MLP neurons of a small language model. Each row is named by its layer, matrix (gate and up: input weights; down: output weights) and neuron, and shows model dimensions 96-159. Each number is 200 + 20 x the weight over its row's rms, rounded and kept within 0 to 999. A neuron's up and down rows have the sign that makes its largest values positive.
After each neuron's rows, "fires before" lists the tokens most often just after its 100 highest values on Wikipedia text that the model never trained on.

L7.gate199,197,208,200,198,167,225,215,176,231,185,219,200,227,222,187,223,203,165,218,227,196,222,220,194,180,233,215,189,188,226,203,223,220,211,213,218,199,192,248,204,213,195,186,213,190,202,219,195,227,216,193,250,191,204,219,240,222,213,196,207,205,181,164,262
L7.up199,202,206,166,209,198,185,210,218,203,188,171,206,206,249,223,181,200,176,166,198,198,183,190,149,232,170,172,206,234,195,205,222,209,192,199,220,202,162,198,223,205,190,195,193,239,186,251,198,207,202,196,207,153,217,218,264,204,211,171,214,217,188,220,196
L7.down199,188,184,217,196,198,241,261,248,197,192,183,233,188,204,219,220,198,160,212,199,179,186,202,204,215,202,164,210,234,210,191,196,187,222,192,193,170,210,183,198,203,208,209,190,212,180,203,159,219,226,213,210,209,206,175,235,187,169,210,203,202,214,215,220
fires before: "t", "m", "ch", "ound", "r", "g"

L7.gate270,233,197,149,222,216,212,180,180,222,219,213,211,202,215,194,185,191,187,206,162,184,148,171,217,225,221,218,175,211,204,208,237,186,192,168,225,206,208,201,204,215,206,240,169,173,209,179,214,224,219,200,199,187,194,200,213,166,190,196,221,220,199,174,194
L7.up270,183,186,196,219,193,190,189,186,183,203,187,195,177,201,205,200,177,209,178,234,241,185,209,192,189,185,237,172,180,199,183,202,193,188,206,200,227,214,184,188,233,199,204,199,203,205,186,174,180,151,205,221,209,202,196,186,193,214,196,238,217,250,193,234
L7.down270,209,182,173,207,200,159,168,210,193,164,175,203,236,171,189,258,201,173,258,223,180,188,218,188,174,173,199,176,212,209,215,205,201,176,176,223,231,199,231,169,193,241,235,179,198,219,225,228,229,225,181,224,211,197,195,207,209,198,168,206,227,195,208,217
fires before: "ary", "ar", "it", "ate", "ly", "le"

L5.gate283,201,172,163,194,162,196,191,201,198,179,203,209,213,189,205,242,197,193,208,185,182,216,151,187,230,205,208,184,181,214,225,206,189,215,194,169,188,205,204,188,197,186,208,205,194,200,178,176,188,176,221,203,166,183,165,206,185,205,211,203,192,233,165,219
L5.up283,200,194,214,156,206,205,204,158,206,211,218,183,214,202,171,237,219,204,217,222,181,211,189,172,213,196,207,227,214,199,179,172,189,204,179,225,188,208,226,232,214,164,194,205,201,179,186,201,184,240,196,184,204,239,164,188,209,169,205,205,215,161,186,232
L5.down283,223,182,199,236,172,188,220,171,180,144,205,213,201,166,215,188,195,222,178,204,205,216,208,213,168,186,217,200,194,173,193,217,183,170,147,196,210,219,199,199,227,205,159,194,229,185,207,186,224,215,194,213,163,231,185,200,183,189,164,198,207,190,208,225
fires before: "y", "g", "al", "ge", "ical", "ic"

L7.gate373,176,211,197,238,196,217,179,199,214,182,215,213,263,216,193,233,198,205,171,202,200,200,158,189,160,221,213,196,220,221,208,190,202,169,191,186,189,213,191,171,217,193,203,198,209,173,222,202,164,212,192,195,201,201,222,186,183,212,210,219,250,180,208,186
L7.up373,176,221,194,183,189,198,217,181,227,194,203,181,144,202,231,236,192,177,193,212,217,215,217,224,231,184,183,214,216,230,204,186,201,222,205,188,182,199,181,199,213,187,214,198,192,219,199,190,193,228,211,189,191,187,229,213,200,231,192,207,180,198,196,206
L7.down373,172,223,218,195,200,223,203,168,178,169,178,197,208,216,198,198,218,172,202,179,199,188,199,209,184,179,210,162,201,196,187,240,199,211,204,181,241,234,161,208,197,169,180,203,213,177,227,231,208,216,197,215,159,195,205,201,210,188,207,197,233,217,222,242
fires before: "s", "st", "f", "c", "v"

L9.gate194,190,224,154,189,177,171,173,214,186,213,168,218,161,182,183,192,218,169,203,240,229,228,195,198,241,231,173,176,175,216,175,220,222,209,197,222,190,223,226,211,191,179,191,186,183,229,182,247,198,181,213,198,233,202,185,182,195,222,206,229,191,217,195,214
L9.up194,232,206,244,202,199,190,214,222,179,186,173,182,204,213,181,204,199,194,219,195,204,201,193,217,214,207,215,187,211,203,197,187,208,196,208,183,190,179,204,200,191,196,188,177,169,177,196,239,184,179,158,167,210,198,200,230,191,214,178,242,175,205,216,169
L9.down194,206,204,221,214,244,199,188,183,193,174,208,194,233,214,185,195,195,173,170,221,183,207,215,209,189,216,194,221,207,192,214,186,215,190,232,186,178,194,213,183,207,187,192,169,230,175,201,238,201,199,185,174,206,199,230,160,223,147,197,230,215,202,177,209
fires before: ",", "5", ".", " were", "9", " are"

L2.gate95,190,228,202,212,208,206,208,184,224,156,192,199,193,196,183,228,218,199,171,187,195,201,168,225,212,229,202,179,208,206,186,190,218,205,204,211,183,204,189,212,196,165,216,178,184,195,181,213,212,197,225,210,212,216,228,201,168,196,215,227,216,203,217,177
L2.up95,175,187,217,230,222,175,158,222,152,192,164,207,183,204,213,180,188,144,189,199,186,185,201,200,200,198,201,165,218,214,198,144,218,185,213,198,222,183,219,210,218,183,224,190,177,234,212,239,203,187,210,201,184,217,193,156,194,235,206,190,227,165,213,178
L2.down95,200,174,227,230,175,228,252,192,144,199,199,186,209,172,227,198,171,215,163,232,203,197,193,258,173,201,216,225,211,196,206,180,188,246,187,230,178,211,211,208,209,224,178,183,186,194,204,188,178,193,177,163,169,198,211,222,214,216,162,169,195,205,184,184
fires before: "\n", "=="

L2.gate448,186,221,176,194,183,173,215,188,189,165,203,204,202,212,204,176,215,206,203,216,196,194,189,184,191,211,228,229,218,213,187,216,206,215,194,212,202,198,187,183,193,171,212,202,178,205,212,226,213,194,161,206,187,201,232,187,182,234,215,211,181,196,188,255
L2.up448,225,178,203,220,164,193,213,231,214,188,244,218,219,191,199,194,220,172,197,212,206,224,167,249,216,187,212,197,222,208,178,205,185,214,208,202,184,165,222,203,219,226,182,198,180,178,204,198,203,192,209,185,189,171,205,186,150,229,221,173,170,190,182,221
L2.down448,236,234,167,228,197,230,216,215,209,189,200,201,194,199,160,202,199,197,206,192,211,188,230,176,188,173,230,220,216,171,194,179,241,214,204,237,179,201,200,217,181,169,171,179,185,194,147,225,234,229,199,191,193,232,187,205,222,239,219,193,210,210,179,207
fires before: "\n"

L5.gate40,166,201,187,210,202,224,197,180,205,208,228,163,212,218,209,205,153,237,179,212,199,206,223,214,209,203,204,186,216,203,236,207,231,197,213,201,174,165,184,181,178,217,189,219,221,215,205,194,182,217,205,225,229,197,175,205,176,234,230,211,209,199,193,213
L5.up40,215,162,200,237,202,169,177,198,198,230,174,163,179,190,217,234,209,187,201,201,217,211,198,208,183,194,254,173,207,190,222,201,177,160,222,213,230,207,203,214,188,196,214,234,204,205,225,153,178,185,190,188,191,197,235,196,195,159,168,203,194,220,227,180
L5.down40,197,177,181,206,196,185,225,256,189,198,215,240,229,178,162,189,235,201,207,228,205,159,187,211,199,211,192,191,180,176,258,185,202,193,181,209,231,219,224,183,237,217,180,198,181,155,197,173,178,187,222,184,174,198,191,218,202,207,211,192,224,187,198,230
fires before: "\n", "-", "|", "|---|---|---|---", "b", "=="

L6.gate95,220,205,223,182,192,210,217,214,188,215,205,194,199,186,190,189,181,186,209,155,200,201,194,191,191,210,195,179,208,229,214,187,173,205,216,214,177,218,187,203,181,184,204,191,199,191,190,238,196,237,212,223,190,191,212,192,236,244,236,215,238,183,216,191
L6.up95,220,181,187,194,222,204,176,199,216,189,191,188,230,209,187,218,187,172,193,219,242,200,208,187,184,192,210,214,184,168,206,227,181,198,212,204,166,182,228,194,214,204,202,184,205,213,169,162,197,159,174,194,190,204,188,199,189,218,193,228,182,181,186,186
L6.down95,196,181,255,221,182,205,184,196,229,185,175,196,193,199,180,201,170,203,237,163,199,174,217,203,180,186,216,216,228,250,193,224,215,234,213,207,206,198,154,194,179,204,212,207,216,191,212,202,184,245,208,195,197,216,197,183,210,215,201,203,216,207,188,181
fires before: "port", "er", ".", "re", "ond"

L8.gate352,137,178,195,213,193,191,185,210,198,210,242,201,177,217,218,200,185,178,176,210,256,175,196,195,177,193,169,184,215,213,216,197,205,191,192,203,180,231,205,153,220,217,181,229,208,207,192,233,214,181,187,196,221,220,210,205,165,176,192,225,195,196,217,236
L8.up352,226,213,207,197,217,186,219,236,198,198,213,228,219,225,187,200,206,230,165,231,242,218,184,192,220,227,211,169,209,203,197,182,204,174,181,215,205,182,178,210,222,215,179,209,191,182,227,199,221,191,184,181,216,184,224,216,179,225,215,186,195,184,216,209
L8.down352,201,174,175,221,194,219,201,210,195,252,226,218,198,193,215,191,215,188,171,198,202,204,237,185,194,208,192,221,191,220,195,221,206,189,178,214,236,195,231,207,231,201,204,193,192,187,207,186,231,195,204,213,174,188,178,192,206,209,182,209,236,211,257,229
fires before: "is", "ic", "ish", "ed", "ice", "b"

L3.gate33,180,203,175,210,196,218,195,205,225,176,193,221,191,208,176,207,209,155,225,170,202,213,197,214,239,203,206,159,220,200,192,208,181,184,180,249,180,199,218,239,220,233,222,204,152,210,198,201,186,243,180,207,200,223,212,203,190,185,204,186,221,193,165,183
L3.up33,212,195,172,167,226,220,190,200,206,162,215,212,185,193,194,209,212,184,207,212,209,186,233,218,220,187,204,228,193,187,235,197,205,197,165,209,196,176,165,198,218,203,163,250,169,216,192,210,179,205,156,208,186,228,186,166,183,206,212,199,206,188,191,182
L3.down33,239,198,196,191,197,208,175,200,221,211,213,181,194,209,267,194,218,174,191,220,219,207,179,190,217,205,188,210,197,164,243,163,191,204,180,215,215,200,158,208,181,179,192,198,210,183,215,194,213,179,202,155,191,233,195,186,217,205,208,191,160,186,245,210
fires before: "\n", "=="

L6.gate473,203,210,214,214,182,171,198,186,228,196,179,200,201,185,198,183,175,199,202,169,173,183,151,184,174,231,190,191,204,176,203,183,186,188,172,197,178,170,238,176,192,193,212,236,209,203,187,177,216,187,188,229,170,214,161,176,187,215,201,191,185,205,221,193
L6.up473,217,189,212,212,174,178,247,219,212,204,188,222,185,229,209,206,201,190,201,221,198,231,183,248,215,233,176,144,220,180,180,156,184,205,201,206,207,169,186,197,175,163,217,205,194,199,196,176,204,182,199,195,206,197,194,249,199,218,176,181,216,168,184,236
L6.down473,206,215,187,208,170,180,184,228,225,220,205,193,219,182,231,212,178,175,188,206,179,163,190,186,218,188,190,169,204,240,180,209,215,211,178,167,201,235,175,197,221,213,210,206,185,210,193,195,171,230,164,245,207,176,158,213,213,198,190,187,207,206,204,176
fires before: "y", "ical", "ic"

L9.gate456,196,200,220,197,204,211,191,208,185,236,186,165,212,194,208,190,210,192,213,214,197,199,199,204,193,174,184,239,215,221,188,193,205,190,237,226,186,164,184,202,216,172,206,198,197,182,187,231,217,208,147,214,206,197,206,221,180,241,218,197,187,213,205,199
L9.up456,197,203,231,222,224,189,205,192,217,189,195,210,187,195,166,202,216,216,175,204,205,236,177,190,186,207,225,177,209,193,194,183,171,217,218,225,193,206,210,212,178,189,201,239,189,179,169,220,178,215,192,187,214,234,207,202,192,212,180,181,190,180,205,184
L9.down456,229,262,190,216,182,212,192,241,214,166,167,226,201,189,190,222,184,174,189,216,173,176,220,208,213,243,167,218,154,212,194,205,206,197,195,220,203,196,196,157,209,169,218,202,192,212,209,221,228,199,205,195,210,195,203,201,177,204,232,252,207,205,172,184
fires before: "\n", "st"

L3.gate157,185,179,180,232,189,203,176,226,201,169,184,190,205,189,216,186,207,208,194,173,199,178,152,194,198,199,178,213,178,188,193,198,211,198,219,197,211,163,213,207,247,208,217,193,203,178,198,183,200,159,171,208,205,201,172,235,183,207,191,170,159,190,222,212
L3.up157,185,167,204,203,198,211,184,215,202,181,197,225,252,220,169,215,239,220,172,202,172,239,222,195,201,188,162,236,165,178,190,190,177,215,173,146,180,224,203,207,154,192,211,199,207,218,180,221,221,208,224,189,187,220,220,183,211,185,188,202,227,192,207,174
L3.down157,196,193,200,182,218,185,202,228,212,189,192,208,207,222,203,219,157,232,183,214,196,207,189,175,208,162,168,193,197,193,188,202,189,176,202,237,206,208,222,228,199,185,198,184,187,199,237,165,190,211,218,188,206,206,191,186,182,247,186,155,198,229,203,184
fires before: "io", "ied", "y", "orn", "fer", "f"

L9.gate155,199,200,212,164,163,173,181,206,222,203,207,216,208,200,222,166,219,198,206,201,229,217,221,188,179,177,240,203,216,196,209,206,187,212,210,200,217,188,196,167,200,191,183,227,220,208,215,183,191,191,223,207,200,206,211,184,179,218,202,220,206,170,185,183
L9.up155,204,192,205,209,211,154,217,196,188,214,193,211,219,229,166,161,187,167,208,219,209,202,219,185,207,168,199,209,199,197,221,217,199,213,218,223,192,212,188,194,176,170,216,175,163,190,214,222,198,203,169,184,209,172,171,208,206,214,212,239,177,205,189,177
L9.down155,196,236,210,242,195,239,198,243,189,195,201,204,197,218,168,212,210,222,207,175,180,200,197,190,209,226,198,178,183,177,177,211,205,224,199,218,177,219,200,180,190,212,195,216,211,206,189,204,221,185,215,185,196,167,202,197,223,182,150,208,178,208,223,163
fires before: " |", "5", "3", "4", "2", "."

L9.gate326,181,219,179,217,183,186,206,215,207,230,183,171,195,217,184,159,220,197,222,213,231,177,177,233,196,216,198,192,206,187,176,184,199,209,161,226,213,204,209,210,180,215,183,192,204,182,141,215,199,162,199,185,201,174,200,195,170,182,202,201,216,204,160,196
L9.up326,219,218,195,186,218,162,185,218,215,183,183,210,187,188,151,179,193,211,238,202,198,186,207,184,201,202,194,224,197,218,190,192,182,183,206,220,204,222,188,204,226,196,238,193,200,167,178,202,190,174,214,190,193,217,206,193,188,206,230,210,239,193,189,193
L9.down326,198,182,193,195,176,195,224,209,212,209,188,186,220,236,188,198,234,197,218,214,224,197,187,174,206,202,185,211,190,211,199,191,173,183,209,242,169,207,201,179,189,168,216,201,205,203,194,219,178,190,185,221,165,163,199,194,185,215,209,192,220,193,212,213
fires before: ".", "re", "3", "0", "2", "5"

L9.gate186,189,180,185,149,205,213,173,215,187,164,173,179,220,184,185,186,171,195,202,188,196,195,223,216,191,175,208,191,150,187,202,178,192,222,225,189,190,220,206,229,211,210,180,190,195,196,231,191,201,186,183,195,204,169,190,193,191,154,205,191,193,197,200,224
L9.up186,226,197,179,229,186,224,156,181,203,155,217,192,238,195,211,199,216,206,181,192,209,172,199,187,204,193,198,265,202,218,182,194,196,190,205,184,213,230,209,192,251,205,172,196,189,205,200,222,206,207,225,211,182,171,176,179,180,143,192,176,196,189,200,201
L9.down186,184,186,215,183,196,205,226,197,210,199,193,175,183,222,206,221,205,209,201,164,189,205,203,171,201,210,197,209,176,211,202,214,179,206,196,228,186,201,191,199,208,210,197,195,208,219,208,176,195,194,189,198,217,175,172,195,188,221,191,201,200,237,213,178
fires before: "y", "ied", "orn", "f", "ation"

L5.gate68,164,249,223,192,207,206,211,226,207,210,215,212,206,200,203,242,245,164,201,234,166,198,211,189,216,213,215,194,202,176,184,214,202,178,173,180,144,196,199,182,175,187,236,196,186,178,200,173,219,205,210,183,212,196,198,180,223,196,199,202,215,205,212,191
L5.up68,184,198,170,193,195,191,238,220,202,199,215,198,206,218,188,158,197,184,197,201,201,213,201,176,205,209,181,172,202,184,173,176,185,160,177,188,207,210,203,177,217,203,198,218,174,236,207,214,169,242,196,223,190,201,185,213,230,196,170,173,229,231,184,251
L5.down68,188,205,196,191,171,184,194,202,211,202,204,185,174,207,214,202,195,171,190,212,182,204,182,218,210,167,136,171,222,226,203,182,172,200,182,172,200,205,189,189,184,192,211,209,190,210,217,165,211,213,198,215,214,169,156,193,181,196,186,199,226,185,160,207
fires before: "ical", "y", "ic"

L9.gate464,154,192,217,234,192,207,210,222,202,197,184,186,196,179,218,165,217,213,181,202,179,190,219,208,192,217,203,187,162,201,206,188,201,219,224,196,191,160,208,202,167,201,201,181,194,167,216,200,232,166,169,215,177,170,167,191,229,213,182,212,192,190,186,189
L9.up464,184,181,241,203,202,168,200,176,188,204,196,200,242,244,213,205,202,186,186,213,214,176,215,204,177,221,197,184,163,218,184,161,224,212,203,189,192,186,218,169,193,176,176,188,177,190,188,153,211,169,182,205,204,173,174,176,213,194,222,239,182,183,211,167
L9.down464,226,209,188,247,198,187,211,191,179,230,212,189,230,193,178,216,220,202,210,215,171,190,179,206,198,206,200,184,192,186,215,236,209,174,175,209,193,195,205,189,219,211,222,254,193,218,171,190,198,197,199,199,194,223,209,227,220,144,187,213,203,197,197,211
fires before: "3", "5", "4", "2", "1", "6"

L10.gate406,197,191,177,207,168,219,184,208,210,183,198,207,246,199,220,214,176,208,203,174,154,217,137,174,194,206,235,192,212,201,236,199,214,203,203,162,169,187,215,204,202,183,189,205,206,183,202,191,188,220,225,181,211,165,220,242,185,186,174,190,230,188,224,210
L10.up406,194,190,215,200,196,227,188,183,219,217,172,175,210,218,206,185,192,194,193,189,195,161,208,208,169,216,191,212,195,189,225,209,214,175,223,171,182,168,187,236,219,206,182,192,220,204,193,179,170,168,187,196,197,214,194,189,205,186,213,189,199,200,195,187
L10.down406,202,207,207,229,219,194,182,198,193,204,227,211,170,222,206,190,189,173,228,195,204,175,198,210,209,200,191,178,204,211,191,216,197,214,200,226,180,213,218,192,218,142,200,226,221,232,213,149,185,212,212,216,202,213,186,230,180,182,195,156,249,197,219,198
fires before: "er", "is", "ow"

L9.gate141,158,221,189,219,170,205,216,163,190,166,209,217,185,205,208,229,193,201,177,205,213,176,200,177,196,206,208,218,218,197,170,199,208,215,189,179,195,191,184,157,189,206,211,206,178,213,187,183,186,193,197,164,189,186,198,190,205,250,186,228,211,204,250,211
L9.up141,179,176,175,208,230,230,203,227,231,189,195,196,186,209,198,209,197,194,160,176,195,193,161,188,217,210,196,173,220,215,175,173,192,168,174,190,154,220,164,176,212,189,236,186,169,234,212,206,216,213,199,224,201,204,185,226,228,221,197,225,194,182,157,228
L9.down141,142,200,171,210,184,216,233,200,212,186,213,215,198,164,175,200,200,189,214,189,213,194,215,160,232,195,197,195,195,205,183,207,231,222,207,210,177,179,147,179,217,225,178,154,239,229,192,171,210,202,169,160,192,187,202,202,180,189,163,168,225,193,212,234
fires before: "is", "ic", "en", "a", "ish", "y"

L10.gate231,192,214,196,194,204,222,209,173,203,174,206,178,214,204,184,202,209,205,201,251,197,169,187,238,206,167,183,160,214,213,171,186,212,210,217,229,214,191,222,214,178,212,211,201,174,202,184,197,217,224,215,203,192,175,184,205,173,241,255,192,227,189,207,239
L10.up231,204,191,223,175,198,219,218,170,246,182,189,219,185,186,174,218,203,198,178,194,211,196,221,231,179,213,159,189,198,212,193,183,204,178,197,210,212,195,162,207,232,166,197,200,201,183,190,182,180,191,182,172,181,208,217,196,195,211,242,234,210,202,241,162
L10.down231,198,166,213,206,166,182,190,207,199,188,167,184,222,157,207,219,201,216,224,223,174,210,222,206,189,228,225,239,195,213,236,174,187,227,228,201,166,223,236,187,186,184,204,225,208,180,200,168,222,211,201,223,192,210,182,192,181,183,184,214,165,224,219,145
fires before: "\n", "-", "oin", "a", "|"

L7.gate307,179,178,206,173,184,199,241,189,200,239,179,217,232,220,180,174,187,201,211,191,216,210,229,175,170,203,178,210,165,185,213,188,182,181,170,190,182,179,210,213,177,183,165,211,211,184,207,194,199,212,199,188,192,163,214,190,193,211,204,205,233,160,202,172
L7.up307,177,183,191,200,227,187,194,185,190,200,194,182,205,206,174,235,253,179,155,200,253,221,178,214,211,176,187,194,185,204,175,199,248,207,176,227,225,211,142,212,216,192,195,212,199,186,176,201,184,181,195,191,204,167,211,159,183,190,189,215,200,204,181,187
L7.down307,190,169,188,179,192,226,222,255,159,176,164,200,207,176,206,213,209,223,188,201,208,203,237,197,182,232,190,238,226,179,198,195,192,167,172,179,210,155,215,189,202,191,213,217,190,179,225,205,190,215,206,242,194,195,175,211,216,233,196,172,195,165,210,152
fires before: "\n"

L8.gate397,206,209,211,233,169,176,204,202,224,178,242,182,224,151,201,176,195,187,213,181,220,175,226,178,191,175,203,213,214,200,213,224,179,174,254,183,201,213,208,164,182,159,197,177,228,194,182,217,197,170,218,223,183,204,202,201,184,185,193,242,192,209,194,183
L8.up397,212,146,197,180,231,183,176,202,192,219,197,196,199,198,201,202,192,174,210,180,217,214,183,195,189,209,228,210,219,171,243,192,244,193,216,230,201,180,203,196,160,159,173,205,194,181,189,161,203,231,211,169,214,202,192,210,203,228,245,233,224,202,208,203
L8.down397,226,209,177,239,221,207,229,188,226,200,223,202,207,218,251,165,212,201,185,161,182,213,207,199,212,220,188,127,224,198,188,199,187,214,196,217,213,194,171,231,224,209,209,191,203,198,184,178,195,214,223,233,173,241,207,198,211,157,173,205,182,205,205,191
fires before: "2", "1", "4", "3", "5"

L5.gate177,209,194,221,203,191,242,214,219,200,189,202,195,219,196,182,196,227,174,189,185,227,224,195,237,219,191,247,179,247,213,218,177,217,190,164,187,195,188,174,217,199,223,212,175,161,206,175,182,194,183,184,190,217,209,215,208,164,226,197,210,190,210,165,214
L5.up177,214,183,217,232,202,180,217,202,216,194,182,216,194,212,175,202,229,183,192,185,219,204,205,210,220,196,224,203,218,183,220,187,195,193,222,229,201,241,199,218,185,210,201,234,195,206,188,192,188,170,210,215,129,209,205,188,209,244,222,237,235,209,234,223
L5.down177,201,187,224,221,165,218,217,231,191,193,212,185,184,228,215,239,211,207,202,220,216,232,217,218,247,188,197,201,226,208,183,198,183,207,215,187,170,191,210,163,191,175,201,192,231,164,200,203,224,193,146,190,185,183,143,220,172,221,199,190,189,207,168,192
fires before: "\n", "is"

L9.gate367,214,190,221,225,191,198,209,172,168,205,229,214,230,275,173,198,206,200,189,161,226,218,251,210,222,200,205,198,216,177,216,208,190,194,199,170,209,204,209,235,207,194,213,220,179,185,191,217,171,189,176,204,165,183,218,205,165,232,201,177,203,204,203,255
L9.up367,204,181,167,188,205,228,191,198,251,212,191,202,214,199,231,186,213,173,193,207,202,244,193,194,211,169,212,219,175,184,195,199,207,188,228,210,202,210,160,221,222,176,236,170,206,182,210,207,205,232,200,189,211,195,215,184,182,198,210,222,181,203,189,152
L9.down367,192,180,175,201,200,217,221,220,164,205,194,206,208,159,186,218,210,230,252,225,199,194,218,191,195,197,174,209,208,190,228,216,179,173,220,203,226,194,220,199,206,209,209,212,207,220,189,231,195,190,221,196,178,183,192,200,188,229,232,189,189,223,219,216
fires before: "\n", "le", "|---|---|---|---", "es", "th"

L10.gate416,188,203,195,190,222,211,213,248,234,195,182,212,230,165,182,186,193,190,198,202,168,163,206,166,203,184,219,199,149,243,205,211,233,169,191,197,164,186,214,207,189,185,177,223,199,218,162,227,217,205,201,220,197,218,210,213,184,206,214,196,193,203,233,194
L10.up416,191,201,169,201,181,194,161,209,218,214,206,183,233,182,192,207,189,192,216,189,203,195,155,174,218,171,237,194,185,222,225,229,198,202,200,181,180,190,179,197,182,212,201,192,196,212,184,188,161,185,171,197,205,235,192,144,236,179,198,177,173,184,210,228
L10.down416,192,188,206,182,225,157,197,190,190,198,226,217,172,207,217,198,208,169,211,192,180,182,187,188,162,206,184,239,209,217,198,203,176,231,207,180,197,204,232,164,232,193,195,183,231,227,227,210,235,212,208,207,177,214,186,192,209,200,192,192,177,169,162,185
fires before: " with", "ow", "is", "s", "ed", "ar"

L7.gate125,192,231,226,192,170,176,200,198,230,199,265,151,228,191,188,220,195,228,192,219,201,194,184,198,176,208,225,198,183,206,172,183,212,269,176,209,201,200,203,215,197,211,217,195,210,187,216,189,195,213,191,172,206,172,245,222,219,225,197,192,214,201,208,193
L7.up125,216,208,204,212,182,200,179,156,198,173,192,221,166,208,229,209,205,211,175,227,198,247,215,190,186,219,203,215,171,187,229,198,213,215,208,166,235,211,164,194,207,202,228,228,183,243,201,232,202,195,213,183,180,219,222,198,176,271,239,172,229,221,212,220
L7.down125,163,226,199,181,166,156,188,143,201,210,209,177,209,150,187,160,193,180,257,206,227,189,209,187,211,196,198,205,219,188,207,203,229,194,170,200,176,195,223,213,223,201,196,197,182,184,173,179,193,239,235,208,191,179,226,189,153,208,202,190,211,218,212,193
fires before: "c", "ce", "s", "st", "p", "ual"

L10.gate389,206,229,176,199,201,220,164,207,225,183,172,211,204,191,209,205,218,203,146,207,191,157,199,173,203,203,190,199,185,201,212,182,229,163,203,203,214,192,194,202,209,220,188,148,209,213,165,182,190,174,245,217,149,191,179,199,187,218,185,239,151,202,183,217
L10.up389,223,219,155,177,160,194,202,170,220,214,170,212,184,172,206,227,207,182,188,231,206,200,177,225,209,210,191,194,194,193,200,187,224,200,185,230,175,204,197,187,187,204,238,201,202,204,214,170,189,183,218,205,209,202,191,240,195,191,201,215,229,179,159,204
L10.down389,210,221,212,213,215,205,197,220,204,217,227,191,227,180,213,234,185,221,186,223,174,172,203,221,177,164,192,200,205,226,215,184,192,189,175,246,190,186,196,231,176,164,170,193,225,195,200,163,212,188,208,204,198,192,169,219,166,199,163,150,170,225,201,191
fires before: "y", "ical", "oc", "ist", "ies"

L7.gate448,138,207,199,199,197,218,208,189,197,226,215,226,197,188,203,213,198,188,221,210,170,184,198,189,206,216,191,177,217,213,215,228,186,204,187,201,239,208,184,217,142,229,159,234,204,187,199,184,203,224,184,204,204,203,202,196,229,212,231,205,213,223,203,216
L7.up448,198,204,204,198,186,190,184,225,179,213,149,187,178,189,194,209,206,265,229,190,205,197,222,171,218,176,182,223,219,237,214,210,194,240,218,180,217,206,199,208,230,214,214,181,202,186,218,196,221,210,207,212,209,222,198,248,197,215,190,202,227,198,183,227
L7.down448,172,201,220,194,162,180,189,214,204,209,158,190,198,195,215,170,213,228,212,184,203,230,179,223,180,205,188,230,208,203,213,230,229,187,233,214,235,187,175,231,199,200,187,170,208,201,186,179,198,205,206,178,190,220,206,206,198,220,169,224,170,233,199,195
fires before: "ut", "ch", " to", "um", "==", "t"

L3.gate456,219,194,203,227,188,204,192,193,196,193,204,228,185,212,226,223,220,192,215,203,191,182,167,214,196,228,197,197,195,217,181,193,209,227,153,185,202,206,219,219,200,230,182,171,184,163,188,208,203,203,193,202,187,221,222,187,205,206,197,234,187,207,220,210
L3.up456,225,192,217,221,218,207,172,203,203,213,161,190,199,205,168,195,174,211,183,241,186,211,200,215,209,217,191,174,185,175,175,199,219,195,161,204,180,229,149,216,216,185,195,160,211,187,193,177,201,206,194,203,235,209,189,193,213,182,216,232,209,218,204,211
L3.down456,192,198,218,182,187,189,187,206,205,203,212,218,200,203,200,186,203,163,229,184,216,186,143,188,166,209,201,208,171,216,169,207,195,180,226,210,210,197,213,224,191,210,191,173,208,212,195,203,198,180,188,197,214,241,244,191,223,259,220,221,218,231,191,226
fires before: "en", "ary", "it"

L7.gate144,202,205,219,190,206,198,189,196,225,139,197,222,187,197,249,213,186,186,184,199,205,190,205,183,200,188,223,188,216,188,192,198,171,219,227,170,212,206,202,207,189,196,173,224,205,208,210,169,204,175,223,222,182,177,227,234,161,181,226,177,192,224,173,222
L7.up144,188,194,187,154,217,198,210,196,211,206,179,221,203,211,213,187,195,236,198,202,178,216,202,204,213,138,196,216,188,186,175,190,186,208,162,204,179,221,168,228,200,205,205,181,178,181,214,195,165,219,181,194,211,203,195,218,193,226,201,195,213,207,234,230
L7.down144,219,220,199,190,210,184,171,204,216,190,190,206,229,202,211,199,189,201,208,177,193,237,196,196,195,173,228,200,166,200,187,175,164,231,187,210,160,230,225,217,216,223,218,225,194,164,196,215,198,189,223,203,219,176,203,213,197,188,202,203,221,184,177,199
fires before: "d", "1", "v", "2", "3", "k"